Part of a small language model's weights.
Size: 8 layers, 8 heads of 64, vocabulary 8192, 30.5M parameters.
Architecture: LayerNorm before each block, learned positions, biases, tied embeddings.
Training: a variant of Muon for these matrices, 901M tokens, 7660 steps.
MLP neurons of a small language model. Each row is named by its layer, matrix (down: output weights) and neuron, and shows model dimensions 80-335. Each number is 128 + 32 x the weight over its row's rms, rounded and kept within 0 to 255. Numbers have three digits each.
After each neuron's rows, "raises" lists the tokens whose logits its output raises most directly, leaving later layers aside.

L5.down432:199112116127082090148153124105045079123196163151117147151193120134109153114109162083162097166110140116138130080138159131060167124162115077181167169161131158184098153143099167087116141156153164135121153154144179164118188137149153163184076091077110151181106176139124116069173090153110118118134135121093175064121115104127153183076137144216153102130130130183158064166193163147164126192153150140147168153101121088137111072169123108123078172135156096154067113144138039105097080153128117080119163156110125123158129158117122089148152158124171096172126132095149100124120115103149156164157108099160104145110101127134130167066166163129140123158186147137158146117080121142090137138082171086114109177177141170110077119137070098095121109121111161064157151112095114161112124150145109
raises: " it", " they", " he", " she", " there"

L5.down938:109142091134076129209140176161044117130148120123108089129109136188135099116164172123102098164122132190155145181119076103122150033146150155093109168149146154110126099119104104062124106212167079106099135119127100135180110145145148126090091118097122128123145165073138152076139134147190132103065092119172128130065118132127165141092092155159125061117111156069154113145115166097162132121123133153107135132144136122105124176124200121174124099135084086166170136081086096139120157120129068122121136130126093175115128154127131173149087155154115157080130159161102138136024143114120149153087107111132109095133168085161142129147123142161128178059090135113126083057129153155130101140125156120127084139144084171134121064134136125139210164083144124133123101127127072154131159142099126
raises: " was", " is", " has", " took", " were"

L5.down1030:056140143187112089110180120114132130152142111150144116114105143168123092107130145130175120111086127140084130176145173193125083130098115119104161093057140110114160157150158145131157133104109128140077093137141144092126148098138095161132121151080223121158088075140143128093158133103085119116117137103085106126078094182137135108094132106151186127113167189140085187176219083147116108081100149148097160153065075143153165092157123126166147135079140139084096196164143174124198153118117114115211118094131138087112119070140138146167113127050143184156116182104040131106127091110128086075146116141065118102210146089177075174109134148064165095123166177122080162117100132123152130132122116175106117083145128093095131121154122099109101194139181138144110145102167121099097163187155134
raises: " Championships", " medal", " championship", " awards", " competition"

L5.down252:135101131114135155102087176145131149135176098135097171152171153080115177139113111121127118107163174109130196151099162090139085164114144153103148138094129149079112090189061080105117171150099092109136106158173113086180126101095141123087167121152156125116113206166098146140137115170047189098121165119141108093101097105124155123129170149107138194120079142138121114128138129112069114144092129091110159126071086113093108145157104089149064097071086104086162148134164113075148135123144119106121116137083140149190139144129197170149151149165083146109109205184158099094131095128094167128145128173163173128150116144149144130058115161121108157080142163104093092143087132146121126058117133127110147159046158139126084122136177149196119090138153199109072179162087131129101179106074192
raises: "'", " sponsor", " official", " manager", " main"

L5.down1492:119135124120115148147130113132142123146136164128112136158101142103114228148136155123091146134177112133136164123084103154150146078148135159177183136141131091125191185121088121174140050038121101151113160141125218099249086150093047082144107124083117147124146120111173111146143109103105104114129111127127115173116092161074113137102097105080159141186096187133121144080109075141189169102120111141145163126096134079166206173138162096099152099108112073124160069102132118187126171081148138168169071097107072135134131118128147138128148153156091108130144083088120134155012151085128143086126092136118139107063087096139106158127145115091083183133127123142118134089166154155140157160158123106128125137081111107195103131145145170108133120138121164113125207108091119127169130112130144
raises: " establish", " contribut", " focus", " remov", " add"

L5.down1196:106160150154117097163157140167116122126146107165115135139115131072135092148104151130144135106079123130130117056116126117169142168164147127084154151121155162123152058123096094143113150096078165104112094167166156166059158140033132111097110109124165074106127154152218153110198155120174097106100132162083123108151122206113162155117158153136137105121118200099160175182121097136082161100068151160153110095108154067122139068161156084098185174142145134102075095113131123126110093086110112167040111130183115114135082121147106074156106132138084124059105162189142155099078099154166111128175129107080143142154177150125146180166157096130089109099148121156124113120170168105088131138113142090122132101151094120146116147125135141165113072132215145114156131108169125153105208138102173
raises: "ments", "iny", "ment", "ti", "sk"

L5.down1184:085138129166063115139064080095118143117129097143143165092133162121162163162152129132092163093120131093133117141168147094158163089154116126149095147138075081135166136232115188099104065156137135075179092218146084116187088081136126097181082183107116105151167058128198182090103119072049093166048131099153139116107131063154109115102088138083137123158184118127100123182163126111122089098081124123105147048157099096172153148149069160134143119093098096108190085101160098110122180114083115089105105097098175183190180107143106145122086115151053118135156109153154133103064162109132174099141134132076150107092156144133105170173140121112144160127101092164115135141141084138144142076157180075136053104127138164131138139143183102070132119115144107134151089094159096160109097139108163
raises: "als", "al", "ler", "ali", "ale"

L5.down985:116115089121198195173156205139153139131169132112096142160117104141134155105130135111138125100127160094135112142141085154119147091120125061149144152121154093135062101156135080097118115143137034078100141147137141160116085101057148133133153106148125125145089158143113159172170195142118115152120105126081094120135108078139148211112177154200140126149103142149108112117106116134203111124128108122123169107170131117124120098065094129062187157134131160070170170139151139132143114130153114144179074136185063076129138124123136091135129130072138141168133146109147103097052102102204171141158094145111129096149180036158142201107122128150113149158115117161163040120100156110157093118100127170162099157116176129089140099102119108158150130146040112136114133165209090158117108155161163
raises: " or", " etc", " and", " &", " nor"

L5.down121:115083160143162143178126127118142126105144109147100124084115160110203107148121155158092195175059130127137107099151108148146168074091146111077125174138185230092129165079143088175147125167107162146101148134114115140144077125193068132146129175181140118151120145183144134086137146097096059131200122111162172126145225147114143129113131083120150149146171078090075168195132110139081122157115130170119136101118153094153151122049060131158106154168146111158121169122088126141165173125091114098076113150139118145124192118162143119122068135151178122178102083148147127129192192105127112124094147116135127131144198131131127131160165106139140166134102091168160120132165143138160203210109146132137162114103128105145081105154149101049129166115100109075109132120136153190089089122207084
raises: "al", "ity", "ale", " age", "als"

L5.down1708:099184105137121062063142119097152077151109142149106163077104115106077095189145116107041046094177108199115094127140089059097129116132135147121176149085136086139151124107096160198120139106099149102150144175120084169164138160121163141126186102082137082112076140123134123148144097148102131159118089084166086133109125116177197138076140128102152139106052187134132094140090082108156087127106155158130064153117131139166052093099107130111109120096102147231159154168071122131097085148100152070094101119143150123149098182141108110156080116182176125133126201119105153131142093141103125133138167083109140162143069122126206123160147107075211185099099093178130113134188164083207146148142160158133126089154097069135122103087125165109110066099118121130091129172123140146102167102171102
raises: "ment", "ments", "ager", "ages", "age"

L5.down1449:094135144123066125172078134100092202128145100126092137145139183097082126168131136113106081079122176191116154212163076126079101135103123208077137140158175125078126078144109113098112108150151145118089129135182128157173094124146101120076035167075149125104142168128130140114142139120167123110099141115164140171179108134120133129107075161123148154137126142104090114139112153118096133128087101168134093173112117118156126103170194103144130118129162119178109115133131099146156153109093111111119127160104055170088135110153128158132104140124149101108130154127105089114201145118110114159129135107150111104129094033088160177118087197057121140081123161151163140139145143121147128204178178123116124156120134169093162064172148127161207159109150150119192167126105162111136112085159144
raises: " was", " is", " became", " appears", " has"

L5.down1935:128130160177107104091141152149107147188134063139144141162118104122062135111141124099095169168189077168086125170196125149139086144150148116153140166099162158093149109086148024091122150167157184102122130153157084147167168163101186144119120154138143147147134149082160112120106098082115106062132180126168150097159155112142123158127121167106127150122061187109133098131108165147119152098128140129133159082161094160123132137172129126093155171171097177140099103142111130084113176123144142090117136074156174136126177079162112130079081158101106129140145128071138140166136116098101067137161155133068100203086120012061104140191093167121192125129115145120137143125131144120122127131153144173113087155149101135167087118091151114130103111137168183160117095136133101104103135069078088
raises: " Germany", " Italy", " Switzerland", " Africa", " Australia"

L5.down521:112130158087145138087088122069100116149081149121122146157160166146096210115134143125109103115082110121101154158107148129162140096118126093173159158112160127145156107127131132123144183166156120083122110132149189165139146179123111180085136130121143106118067132165145163147135083136113143118143090131098116122114110087127181144118128126087146136082132159077151138163169145147200138147054154102119099192097155142125123130147166189057098166117181139153132118157104147146151121165162105113155151109152081150076158120162128098136093121063058131115131122138066123170114103072186073097162179124079165112107102118184121171138136110157118106173151181152130127137167173142082073141158096118154193165147107123118176093116117093170165107124123074104151085170130142152168088143155150
raises: "le", "les", "ling", "led", "lin"

L5.down1591:105110155106104162168077101170099095106213119080164161166099192128088128165199090136144057115107081154097149157097163085151079119083141186159132147104147128155188103107141079110129144167109190108045118102108124099156116143104102171150090191111136140102117146171180168124113205141168057123143121137139132119189130209054163070132075141095160125053103116149189157115074150150068067139132106144124100101073126122079132128117143093129090101103099107124139151102151083200128173152148130126188190133170092072124119073107111145131125172134139106162174122125065099136156119101116069219100110117142125170160107094110111150185105104145158065147092140148140122062135120175093129158141175061142173136114155113100152135123141139165170168178103064131158092127167128106119179109181185
raises: " died", " became", " took", " remained", " offered"

L5.down196:158147125150161151122151098123098114168130115065092120127077101111132167119185117177140112106128111099106148128135169156132136124088114116165106163151117110160167139122076115133142115165105111177138020169030077126153138114105090118094083118132090147117117125115150105066177110145099089179166078084139101127032100189081119195111181129142079091160120124125075111154066155164116131127155158176133127115186140118139088141074107162159135153188176096141194135126112130132172060090097147167149106110140097167046134076135131151173091123137113103135110142128150181161135141106050162140147117067179148093153140145173122116105157151176134149078140128150144092115149116162127131114136141162108122167143147153104093121116185108110168137153096130138090128137129112110092177036115115
raises: " were", " are", " have", "hem", " remain"

L5.down1337:101103102150087136155147146090139129154114101187142135080105124149144154120097103097125176136175131082118100196132121180113116111103182116102175103152101058148150068192187138128146144129148134117102137120119164193140197076134141154101140059118104145205106101149155106120133177091138167111162122120149124144149166169166084177061126152145106191080140058115114105151142135146154126122135199145086145111139036136147138144182095139110148123124172156130132187162122095134083110110153173121161180152186148093131127093119068133123072098136072108181121224113138086217168146135099164206131090122113067102085132152204157196139112151138071130065110119083118157103182153076154089108110167099138129120176104178123166073187117095155142106118154129158101081077036151145144142122136091
raises: "ment", " of", "old", "ments", "gu"

L5.down224:123085116123109128149134118112099159192185071152162092168144063145110119139117091151117107105115146146134140087125121112147168139145170123113106106110141108116132099114136136091137099114171096100140205115151141136098164052114168128141134132146117205143093134171157115099100074148126150094124194063099136146181185126124148143139091149108128122103144156131098097155135138195113123116176220110120176112146096103130162118145162168111158136080099059112146118110095123097134076061105167100170128122120113210165138099115091195124094109123150113121139114143187111144052086178137114102097107143104142092130179150105165157098178092132122193076125116108124133207189192121132111115120174113082098128157140087156151139166185154133190122093146093169151120096127123076145143126190103
raises: "ment", "ments", " another", "ement", " UTC"

L5.down600:095104138122137139186104176174096135071209142162089137104086110147134148103097087144125139126116211115156138186105163199153190146159097054148100157100149097143138148121088112150141126179165124133097109096126172137160212083181151095115000130141087156134190143166130133187146097180129149118120102146168159141101078093164101118148194136156165178129124126117142113140159101088160115138167089180151099154138131165141144104216133116139139045113159151158148105172135104120114071107086129116109103110148146153113085129093111200136113185135098107145120160148142111163069104129125124163092103133161144165171143140162133173086106153139150089062136117122105119133141121121066111154136106106118151127128127153184096157126203172093171115079106161144054169174107117100127083175085121
raises: " it", " themselves", " something", " them", " care"

L5.down1309:182155155133149131155092133114086133127185127048161133128133089126101107077065145089135094075149133097168135110134114157100187147150139108096212210147100134148111132122059151097162125122066214156067135054116169115129145111133164092103059058152153142154111132138084155140196157135132113131086087159167160158109143091135155152072110136205128128124096106139149135116164116078191127124133072152171166191099116101126102136157154067108101154132193136133074116099175102142168092105154135075113195152148126068179137183112141125110081089164125102158086144074155103159111117177190180119122142102255144125158137113132101143131138140084145113119098152112156128137105111114149143144128131119109130157157115194157113105131180132075138117141141083149162135221099159102182115131124119
raises: " it", " this", " these", " there", " things"

L5.down1861:115136149140145118167111122148123142149124119171128034109127106112129122085149100121077195113102080118127138123129147200126097146133145135141145139145162069129108125107054168113149177088114125139125129131101098128116147082106165167129145104130175141132134134090120112100138129173186134138128099160132134111111093109187147191164180167109121134110112159138170041165119194147135103114150113098183157155144136103121177133072097146131110096117143148109115110079137101074174162118127153121150160096138118143119075114132202103143116134049153108149118192038148051092115107137126055129144156130137129094107130140135093091146123134129168177136102092143138136189107096102149192099136119139083118135138107052114103190101159112157140210159139100135088099187089120131220118090166113
raises: " April", " June", " March", " February", " November"

L5.down1906:160127193133097150104124205158184109175107145100008085098113130158043146147110134161140144159101141098132106115085108101124192076134113064143113052113093142108183180066139158066131117123109111160092090121171116146109157123112125143124111115097091130145157126128087185139155105162154121077184126084055091125086150089156115083077129156147119151164119108098140137057137135129102219099183167161149102159095194087128109136081123100153096138114113121115133124163135178122139133145138188096158170138158111126071141149113140117130135132110122121104172144132109116131107088134152128176179160068087104160171088154152073080174133161128128157100097106070048138125119158088133081140158115124122099121165168134132127143116127167146156144124134112122130151094145083153137173169132112
raises: " course", " degree", " study", " education", " studies"